Weights of a small transformer language model.
Size: 14 layers, 4 heads of 64, MLP 2240 GELU, vocabulary 5684, 38.1M parameters.
Training: a variant of Muon for these matrices, 6877 steps.
MLP neurons of a small language model. Each row is named by its layer, matrix (up: input weights) and neuron, and shows model dimensions 16-111. Each number is 50 + 10 x the weight over its row's rms, rounded and kept within 0 to 99.
A block is one neuron, or neurons of one layer that tend to fire together. After each block is what it responds to, as a language model described it from the Wikipedia text at the highest values.

L9.up357:63 43 55 58 57 35 74 42 47 42 50 42 50 71 48 59 70 28 45 51 47 37 50 35 49 42 39 41 53 33 37 61 49 43 50 43 54 52 34 48 47 39 65 47 58 72 46 45 55 60 58 55 58 53 42 63 52 51 43 68 59 50 52 75 49 48 63 43 62 43 57 45 42 44 39 48 48 71 38 46 50 41 44 47 36 47 43 59 50 45 62 45 31 54 47 40
L9.up378:48 48 30 78 34 51 62 65 59 56 41 51 30 55 39 55 52 59 53 56 44 70 42 40 59 49 54 36 47 43 39 30 40 43 58 51 40 53 48 46 65 48 57 47 65 60 65 57 51 60 56 51 49 64 32 37 47 41 45 56 61 47 59 44 53 28 48 81 49 61 45 69 43 54 55 41 54 52 58 80 58 58 43 64 35 37 57 30 53 49 46 52 45 55 46 46
L9.up625:51 54 58 47 47 61 44 44 54 50 57 24 55 48 66 61 52 44 55 51 49 50 64 44 53 54 40 54 54 51 48 46 59 32 35 56 54 41 56 37 67 41 50 63 45 57 68 66 48 31 42 78 42 58 42 61 47 37 37 40 55 42 44 65 58 52 28 57 58 65 73 42 49 41 52 47 51 42 56 62 66 46 53 37 36 68 62 30 51 53 58 45 64 59 64 42
L9.up1149:63 48 45 37 39 56 60 55 48 41 41 56 66 46 71 42 70 61 35 26 53 40 40 45 36 71 64 54 57 38 49 50 49 44 26 43 35 59 46 46 48 45 54 53 51 49 59 48 49 52 62 47 56 50 32 48 53 49 52 76 53 44 51 29 59 31 45 47 38 56 48 47 56 62 36 37 40 42 45 75 55 43 45 39 49 59 49 51 33 46 23 49 58 42 60 53
L9.up1461:54 43 37 48 46 63 57 29 48 25 48 28 46 48 43 53 60 39 53 40 50 52 44 44 56 56 39 51 50 45 32 46 64 55 60 46 23 71 54 54 42 26 51 44 60 71 29 37 54 48 55 45 61 48 55 51 53 54 52 52 59 42 37 51 48 43 51 54 53 52 65 66 51 36 32 67 48 29 51 76 52 42 54 38 48 56 49 38 44 47 34 45 42 33 49 40
L9.up1469:53 46 52 54 55 32 61 54 43 65 24 36 52 51 44 62 60 47 57 53 61 62 45 44 48 62 36 56 55 63 50 45 56 38 58 54 57 60 34 48 52 51 60 49 33 66 51 56 45 50 56 40 41 46 56 53 40 39 54 73 45 38 41 57 37 47 42 47 45 46 52 56 55 55 47 53 50 55 41 45 36 63 60 66 31 51 48 50 40 45 45 41 52 61 54 35
L9.up1926:54 27 73 49 50 57 58 45 46 41 43 47 60 62 56 43 52 62 72 52 48 41 53 34 56 45 31 45 35 16 55 52 53 37 52 54 55 51 51 43 54 39 48 46 57 60 65 57 61 28 42 43 48 57 72 33 35 54 43 53 50 51 40 51 54 64 57 42 38 56 51 67 46 59 48 67 59 42 55 69 64 27 28 49 46 58 47 44 57 41 42 43 45 35 42 35
L9.up2123:67 52 45 42 60 45 63 75 45 44 41 38 64 43 76 64 39 47 58 41 50 68 40 40 57 55 48 61 43 31 50 42 54 44 45 50 46 54 48 50 55 57 61 51 57 58 43 58 43 52 76 54 47 49 44 66 18 62 46 59 50 61 55 65 52 47 73 60 44 52 39 57 46 47 48 33 40 50 38 63 56 43 41 64 57 66 49 59 62 56 40 49 33 42 67 42
The second subword piece of a word split right after a short opening fragment, usually "a"/"A", as in a|uxiliary, A|fricell, a|stronauts; also leading digits of numbers in tables and scores.

L3.up927:62 30 55 58 44 48 47 40 42 41 38 38 46 37 59 43 43 45 65 42 76 52 43 32 66 63 54 52 48 48 78 42 45 46 42 36 30 49 40 64 23 52 44 59 50 47 59 37 56 74 55 55 44 48 63 46 39 42 46 45 41 59 58 35 53 55 57 53 61 56 74 55 49 43 58 47 73 42 59 34 54 55 40 56 54 48 53 53 57 43 42 51 30 39 53 58
Word-internal subword pieces, mostly "i" or "ic", inside names and words in tables and lists, such as Helsink-i, M-i-hambo, ped-ic-el, and ITA country codes.

L9.up140:67 47 50 48 60 49 56 51 40 46 44 64 31 51 46 39 55 47 65 73 70 59 49 27 26 61 47 43 49 49 42 46 58 45 63 29 56 40 65 51 47 48 68 51 47 55 42 54 42 57 71 47 44 46 56 47 50 66 44 28 49 50 51 46 25 45 47 61 51 39 58 72 34 46 54 39 50 46 47 48 40 53 56 63 51 33 63 50 86 50 38 45 44 53 57 55
L9.up190:50 47 51 67 52 41 49 63 64 59 60 54 42 55 47 43 44 53 20 40 34 38 53 39 43 50 50 48 67 27 56 39 50 45 62 35 54 58 44 43 42 17 39 50 71 52 45 40 54 67 39 37 37 35 56 72 39 47 47 44 54 56 54 55 38 46 34 32 43 58 47 67 45 48 49 32 43 42 45 52 45 50 48 64 56 46 40 41 22 54 52 63 54 35 38 39
L9.up373:35 49 34 46 67 52 65 48 61 67 39 54 56 54 40 49 53 46 51 54 49 47 50 57 39 35 37 18 55 75 66 43 66 44 59 42 43 37 34 49 37 50 41 45 59 45 55 65 45 41 58 50 63 57 45 46 61 40 62 57 43 34 46 42 48 56 35 61 43 38 62 48 40 53 54 45 41 44 49 49 59 61 53 41 52 50 49 38 65 37 36 59 42 32 60 47
L9.up456:62 60 26 32 70 51 42 36 66 53 62 61 43 51 63 33 44 49 40 56 57 58 38 40 54 68 42 53 64 54 33 52 37 56 39 53 58 34 42 43 45 45 50 59 51 54 53 53 60 60 65 39 62 45 62 60 46 50 63 60 34 31 43 54 35 34 53 45 65 60 68 49 40 32 43 47 58 38 65 60 52 30 46 54 53 56 42 44 49 54 50 65 52 50 59 39
L9.up899:44 66 49 51 39 45 40 39 54 38 69 29 40 62 61 41 39 35 61 49 47 55 45 36 50 53 31 40 54 65 36 57 37 65 45 35 37 51 44 64 61 43 52 70 40 60 45 47 60 52 49 53 55 55 50 49 59 50 58 60 35 38 49 51 39 51 56 57 63 45 58 57 58 35 39 37 43 58 67 57 60 51 55 49 48 50 57 86 39 57 51 41 68 56 55 42
L9.up1310:65 51 43 46 60 52 44 45 69 39 51 51 50 36 49 51 56 55 38 47 49 47 52 58 54 61 35 66 75 48 62 54 43 60 56 59 56 55 53 45 43 39 46 68 57 33 50 58 63 64 56 59 37 41 67 56 41 58 56 47 74 41 64 69 41 34 40 38 50 43 47 46 50 40 60 39 66 54 69 34 38 62 57 52 61 50 37 59 60 43 34 74 54 36 36 47
L9.up1492:41 58 51 54 50 50 44 32 60 50 53 60 45 43 42 52 56 46 50 71 54 50 61 58 63 45 59 57 59 67 53 51 63 54 47 53 42 57 69 39 64 56 50 62 56 56 64 36 58 51 39 45 59 66 48 54 39 52 54 39 44 45 51 60 42 49 51 41 35 46 66 38 48 59 31 31 62 53 57 49 38 71 44 54 49 53 56 49 39 74 53 57 42 40 47 64
L9.up1857:41 64 64 70 55 69 43 52 50 57 52 60 62 60 55 55 46 44 55 79 33 54 53 45 57 53 45 50 54 57 31 43 62 54 48 57 50 38 50 48 50 53 58 56 32 53 52 50 46 48 73 39 62 46 38 48 49 42 60 64 46 54 49 42 40 52 49 43 47 34 58 48 76 61 42 39 66 40 68 67 47 49 49 52 48 58 53 60 48 50 40 51 75 42 59 44
The last piece of a four-digit year, such as the final digit or the "s" in 1970s, the 4 in 2004, or a range dash as in 307–308.

L3.up268:55 57 30 41 35 61 49 45 57 56 46 58 51 36 48 51 55 49 54 48 44 66 29 37 32 31 37 45 58 51 42 39 55 56 50 57 51 39 39 55 43 44 48 59 45 58 65 53 47 74 48 47 62 26 61 42 48 52 47 67 59 46 51 53 65 55 46 52 46 53 35 37 54 53 47 56 47 65 52 43 53 58 32 31 46 68 37 41 54 53 60 42 53 43 53 51
Hyphens and word pieces inside hyphenated or slash-joined codes and compounds, e.g. dash-separated number lists, "U-boat", "10-seat", "SECO/VECO".

L9.up7:49 52 61 51 41 39 46 41 41 54 56 53 57 69 35 46 43 40 66 45 40 62 42 49 41 64 42 61 36 52 70 48 59 38 67 45 65 58 53 38 47 56 45 48 48 52 50 49 40 52 63 41 52 35 44 56 57 54 56 58 37 50 48 49 52 47 48 36 47 57 45 55 45 57 50 43 40 49 49 37 50 60 45 48 54 59 48 54 48 57 58 49 29 55 39 36
L9.up168:53 53 56 52 53 33 43 24 51 56 45 27 47 47 51 34 46 33 51 44 45 43 49 58 53 43 56 58 46 69 70 47 71 41 60 54 65 71 66 44 43 58 43 47 40 55 54 57 49 62 37 48 38 58 54 45 39 61 62 29 41 44 37 53 51 59 62 43 61 56 48 50 61 41 42 56 75 54 54 65 57 58 39 44 55 51 46 40 41 61 39 44 46 53 59 69
L9.up177:57 57 48 66 57 52 57 39 47 45 69 69 58 63 44 46 67 60 39 49 36 31 52 45 50 54 67 58 52 53 41 50 43 52 38 52 48 59 76 49 51 53 47 57 55 52 41 55 63 41 45 46 42 46 47 50 44 35 77 39 54 41 52 59 50 41 42 42 46 49 63 49 51 27 51 51 30 46 38 58 35 59 44 52 42 51 53 73 60 70 42 52 61 58 75 66
L9.up1221:57 54 52 51 50 59 51 45 64 37 36 40 44 47 63 29 66 49 34 52 53 59 46 50 37 53 63 49 43 64 52 56 55 55 51 44 56 44 44 46 61 64 49 62 54 47 50 40 54 56 74 34 45 55 43 60 57 30 53 45 38 35 49 40 64 42 45 26 31 43 53 57 36 37 56 43 62 61 56 34 41 53 38 51 32 50 42 64 47 37 47 41 60 61 39 55
L9.up1549:58 35 72 67 48 45 49 51 57 56 57 43 46 30 50 52 39 43 48 52 43 49 51 52 48 35 44 63 51 55 55 55 52 51 38 70 56 56 67 55 42 48 33 48 44 65 53 59 57 55 44 36 47 47 34 49 58 55 58 47 62 54 38 40 70 37 57 48 69 48 40 58 54 47 60 43 53 53 52 36 56 46 39 49 57 35 45 62 51 54 50 40 60 59 70 69
L9.up1697:57 61 71 52 51 50 63 54 63 66 53 62 51 55 60 61 46 45 28 38 56 44 43 33 46 69 57 58 24 46 65 60 46 66 40 44 37 65 50 45 48 33 63 50 37 65 38 60 61 67 53 53 59 37 58 60 62 49 45 47 28 48 56 53 53 39 44 38 34 62 62 49 52 45 57 41 60 57 48 50 50 50 54 41 49 55 47 47 30 51 48 38 48 48 42 58
L9.up1834:59 50 57 44 54 35 43 47 56 49 53 42 42 68 50 59 47 48 59 52 61 38 52 23 30 76 34 38 64 63 63 57 31 50 50 40 45 36 49 50 42 56 46 64 56 41 35 65 47 31 54 58 54 56 59 55 48 60 52 49 59 52 49 51 41 50 49 38 47 46 74 42 54 31 50 55 33 73 55 50 53 52 34 50 43 44 34 71 26 52 40 58 69 28 52 36
L9.up1864:54 34 60 36 40 47 47 59 52 62 63 58 41 53 37 62 35 53 62 52 30 36 50 64 50 49 52 68 51 69 44 53 45 44 40 43 56 57 61 39 40 38 51 52 39 48 60 52 47 36 46 52 47 75 54 43 56 52 44 73 41 47 67 46 50 39 43 44 64 36 51 53 63 39 50 54 54 64 67 59 50 65 66 44 65 50 64 66 38 49 34 48 43 55 63 62
Cell separators and early tokens of cells in Wikipedia markdown tables of athletics results, medals, elections and national-team stats, such as |, 1500 metres, Men's doubles.

L3.up1074:56 38 54 47 55 45 31 36 57 69 39 47 32 78 59 46 45 58 58 48 77 47 52 53 42 52 52 36 39 30 60 47 63 45 56 38 38 60 41 42 53 50 54 53 56 46 57 45 52 55 54 57 51 62 45 56 45 54 51 62 52 44 60 54 53 42 61 51 40 42 66 46 52 48 54 60 64 54 74 40 31 58 53 45 48 27 57 54 54 35 47 56 65 42 58 46
Tokens opening a markdown table cell or row in Wikipedia tables, especially separator rows, blank spaces, and first words such as Bronze, L(oss), Mid(fielders).

L6.up144:56 62 50 56 51 47 33 42 69 43 56 56 54 70 54 47 46 47 49 41 53 52 62 57 44 63 35 56 49 47 47 55 52 41 57 37 61 60 45 38 52 61 36 76 69 51 37 62 50 64 59 38 68 52 50 29 44 36 32 55 37 45 39 40 75 30 43 51 54 49 47 54 36 44 68 38 60 53 50 40 59 55 50 66 35 38 47 35 42 26 37 45 56 58 46 58
L6.up691:51 68 43 52 59 61 61 49 45 29 34 57 48 46 32 45 54 60 51 47 46 52 48 62 47 38 36 48 44 57 50 52 61 47 36 52 44 54 52 65 50 52 41 54 41 50 47 46 43 46 49 33 24 56 54 68 49 57 57 38 68 37 46 38 54 52 58 53 68 55 28 58 43 29 43 69 60 60 62 62 49 42 37 53 67 44 50 62 44 39 45 51 23 42 47 58
L6.up947:39 48 62 38 33 54 50 34 37 53 33 56 47 46 44 61 47 53 62 38 67 55 50 64 57 54 39 44 30 67 58 54 46 38 45 62 65 60 57 44 45 57 43 50 61 61 60 59 51 55 50 51 58 59 32 59 55 58 40 53 58 44 46 24 56 33 43 37 49 44 52 52 52 43 63 32 55 56 48 50 39 60 49 53 66 57 66 52 58 61 50 57 43 54 69 37
L6.up1180:45 61 58 49 40 59 45 43 40 61 32 59 63 52 54 53 43 55 69 56 45 45 60 49 65 62 48 51 60 43 42 48 50 35 31 36 59 42 63 48 53 53 47 48 63 49 69 60 39 40 43 45 46 46 53 41 37 53 29 42 45 54 50 47 46 33 58 46 52 40 65 54 49 29 53 76 57 58 68 65 51 37 32 69 49 36 51 60 56 36 40 50 52 39 38 58
L6.up1418:41 72 45 45 67 58 49 42 39 59 73 47 64 56 50 32 53 56 60 62 55 48 53 46 51 36 38 52 61 68 64 41 58 62 36 51 55 49 67 49 45 66 57 53 36 54 44 52 49 52 54 45 37 60 45 39 64 36 59 43 68 43 31 43 37 43 36 27 54 49 44 45 40 41 45 33 70 44 55 42 38 51 60 50 56 35 40 59 53 45 57 41 56 46 52 53
L6.up1523:31 48 40 50 66 48 55 37 55 39 54 43 58 62 52 37 50 58 51 55 41 57 50 50 47 53 41 51 62 62 57 39 64 55 40 39 55 41 67 48 29 37 51 51 65 47 65 59 43 71 49 54 42 35 31 62 41 47 49 32 55 37 52 46 55 39 36 47 56 60 32 49 55 28 50 37 56 43 56 57 56 55 53 35 75 49 37 63 68 46 47 39 47 47 46 42
L6.up1836:57 53 35 53 55 47 63 61 60 42 39 52 51 33 48 38 65 55 39 54 44 63 40 53 56 61 61 44 47 43 44 50 52 39 46 54 46 63 44 41 50 64 53 62 47 56 51 49 57 54 67 41 60 46 34 47 38 45 60 57 34 34 49 42 46 34 51 44 46 58 52 50 41 54 41 45 36 57 58 60 35 57 35 50 73 56 44 73 60 73 49 43 28 35 53 47
L6.up2119:56 40 63 46 36 34 50 49 49 49 49 50 52 46 34 58 37 43 73 48 41 53 52 45 53 36 40 63 41 56 54 63 42 51 56 46 59 57 56 44 37 49 49 49 44 48 61 52 53 51 46 42 71 50 60 53 50 41 55 35 52 61 48 42 55 51 53 52 72 39 37 54 22 64 64 25 42 54 41 52 51 45 52 48 40 38 46 53 54 49 52 52 50 57 52 79
Separators and prepositions right after a competition, award, or chart name in bio tables and infoboxes, e.g. "Championships |", "Award for", "Olympics in".

L6.up94:58 60 48 46 48 48 22 33 57 55 51 41 45 35 52 47 64 47 38 65 53 60 65 51 39 43 51 44 62 40 46 50 48 54 38 61 32 48 52 48 45 54 58 58 46 38 51 56 62 41 41 40 59 51 62 60 52 55 61 46 53 42 54 77 46 36 47 53 55 43 57 50 57 67 37 59 39 55 68 61 31 68 58 49 38 51 49 42 52 41 38 48 51 50 49 52
L6.up290:51 48 35 59 39 34 52 52 64 60 57 52 43 68 45 42 54 52 39 53 42 76 38 53 45 40 54 32 70 48 61 51 34 39 39 44 49 39 45 55 51 65 43 35 54 60 52 55 31 43 53 40 51 46 34 58 48 50 49 54 47 42 60 56 58 54 43 48 47 39 48 51 53 58 52 26 52 48 50 61 47 57 46 49 41 32 40 57 48 36 53 36 65 51 35 70
L6.up391:57 39 48 43 65 63 40 36 53 67 75 55 47 54 52 37 51 46 36 46 42 44 47 30 48 55 52 52 59 60 34 47 52 30 50 62 35 52 40 44 57 44 54 55 54 55 42 67 49 40 57 43 55 57 41 66 55 51 47 52 60 60 35 61 47 52 49 38 67 49 56 36 32 57 62 60 57 16 51 36 52 43 57 50 39 55 43 44 58 48 41 46 43 40 52 58
L6.up622:53 50 36 49 52 37 42 53 42 52 50 62 76 37 58 59 61 67 57 61 50 47 46 25 41 59 30 45 79 40 58 56 58 57 49 62 58 48 51 56 50 48 50 41 37 49 40 50 49 69 43 42 44 50 46 39 51 63 50 34 41 39 37 49 62 52 60 52 63 73 34 50 62 52 61 56 59 42 46 69 50 46 63 63 38 60 38 44 33 42 54 39 38 39 57 50
L6.up1738:46 56 54 49 67 50 45 52 55 54 58 49 48 49 46 44 37 57 44 53 51 48 61 46 38 39 45 51 54 62 43 47 47 40 37 64 36 54 58 43 38 69 51 26 40 55 61 58 58 64 61 42 44 53 42 52 56 56 40 53 38 49 49 45 53 55 44 47 63 37 49 54 43 64 48 42 68 59 58 50 74 40 57 49 60 66 40 48 53 44 55 48 49 51 42 59
L6.up1869:47 72 43 48 64 40 51 29 43 54 47 66 44 47 62 54 65 41 46 44 44 62 49 24 43 39 38 41 76 65 60 51 66 41 59 54 36 51 47 45 57 60 35 54 43 42 24 59 60 55 42 48 43 51 46 39 53 52 57 53 37 47 44 53 52 61 57 43 51 51 50 60 63 59 57 51 40 54 35 57 65 45 51 46 47 68 39 39 47 50 50 47 40 40 59 46
L6.up1991:62 70 42 38 38 76 18 48 54 30 53 35 50 52 37 64 40 53 43 43 48 73 53 44 48 41 32 38 70 40 56 52 53 58 26 54 44 54 45 64 75 64 56 54 62 58 65 59 70 40 61 23 53 54 51 60 53 46 51 45 45 60 43 35 55 62 54 49 63 42 49 46 51 44 43 40 52 46 53 54 54 60 47 59 62 45 44 22 46 66 46 57 46 64 42 65
L6.up2188:47 51 41 30 43 72 43 51 43 34 65 56 47 23 53 42 50 55 44 65 51 57 31 43 43 62 71 55 65 40 65 56 37 49 36 65 55 59 38 63 43 61 56 49 51 54 60 45 38 51 51 48 60 47 57 44 60 61 46 44 54 49 50 58 53 40 48 69 55 43 47 34 49 58 44 38 31 45 40 53 59 54 40 42 60 42 20 41 66 27 61 61 48 29 46 40
Final digits of the second number in a dash-linked range, such as year spans 1997–2001 and 1938–39, scores like 4-1, and chemical-formula chains.

L6.up14:54 44 35 60 48 64 40 41 52 41 46 47 55 59 52 50 54 54 46 44 57 53 52 54 48 66 49 66 50 42 46 38 71 53 34 56 21 60 59 39 32 36 46 43 64 57 40 48 44 52 37 45 45 43 51 37 50 41 41 46 70 40 66 45 46 55 38 52 47 48 52 47 43 68 62 59 44 45 56 47 50 32 53 35 55 42 46 68 55 53 54 42 45 48 37 63
L6.up15:51 55 69 49 67 49 54 61 31 56 52 54 18 63 56 44 54 57 62 36 58 40 45 45 47 43 39 40 58 48 48 42 65 52 38 52 70 51 53 58 59 33 63 51 58 51 75 54 44 42 63 44 44 58 48 46 71 50 68 46 55 52 33 53 56 36 47 53 48 60 61 39 48 53 45 50 52 54 36 53 61 48 66 53 48 47 34 49 64 36 60 60 43 46 39 65
L6.up898:64 57 50 53 40 63 54 60 40 67 31 49 45 66 45 49 51 72 38 60 50 49 54 50 43 45 46 37 43 53 53 58 57 46 43 39 42 50 57 51 57 29 67 59 43 45 62 47 29 54 58 35 50 43 42 50 57 46 29 43 38 46 43 51 37 58 52 46 45 43 58 35 52 67 50 49 47 40 61 65 63 43 58 41 70 38 63 51 53 45 40 56 63 51 47 50
L6.up1112:46 39 36 41 50 46 52 32 48 48 62 46 47 56 48 58 45 36 46 45 49 64 32 39 44 51 31 39 71 46 35 63 67 59 35 57 35 55 47 23 55 46 53 58 31 61 43 34 46 44 51 65 40 53 57 45 52 52 53 60 51 52 54 50 55 32 42 36 40 40 24 54 48 42 35 62 63 46 47 53 48 57 37 50 41 69 43 47 49 39 38 50 53 41 37 47
L6.up1632:66 47 59 56 44 56 59 46 54 65 49 44 54 57 66 55 69 35 52 36 55 51 38 37 62 54 36 44 52 47 44 50 74 42 55 69 52 67 59 65 63 46 60 37 32 55 70 60 59 63 38 44 54 52 53 63 39 65 52 44 34 56 33 43 41 45 52 49 58 63 45 57 40 59 34 49 52 52 44 53 46 46 62 44 66 50 49 45 47 66 50 47 45 42 41 48
L6.up1682:50 49 58 45 49 59 53 48 43 46 36 46 44 41 39 48 41 46 50 52 68 53 52 36 64 52 44 47 45 52 55 41 51 55 52 52 49 51 58 47 54 61 51 48 45 43 54 46 50 41 40 56 48 53 28 44 43 54 59 34 32 58 57 43 44 42 72 44 33 48 49 44 71 38 38 50 48 48 48 58 60 41 50 45 57 44 45 60 48 60 60 46 31 43 54 45
L6.up1916:46 64 32 48 66 61 35 54 54 48 49 50 41 50 60 49 52 56 39 64 57 48 45 50 46 45 48 35 45 38 58 54 72 72 50 72 48 48 70 42 46 41 56 53 41 30 38 54 51 49 54 40 60 42 47 44 54 50 59 64 28 49 38 39 63 46 43 65 59 51 73 34 44 61 49 45 58 52 50 70 60 38 64 51 50 56 33 51 51 64 34 41 50 55 46 40
L6.up2207:57 51 53 55 41 59 59 49 46 72 37 47 42 51 51 50 51 53 62 56 56 48 59 37 63 51 52 51 57 42 56 39 51 34 46 53 57 52 40 39 59 66 56 64 58 56 55 52 64 38 65 45 49 45 42 43 57 45 52 40 51 56 35 62 66 18 40 31 41 52 63 50 47 66 51 48 43 32 30 49 45 38 55 56 52 52 44 52 51 40 42 16 47 53 46 41
Word pieces right after a short first fragment such as a, an, pro or ast, completing words like aimed, angry, anchor, athletes, prostitute and astronauts.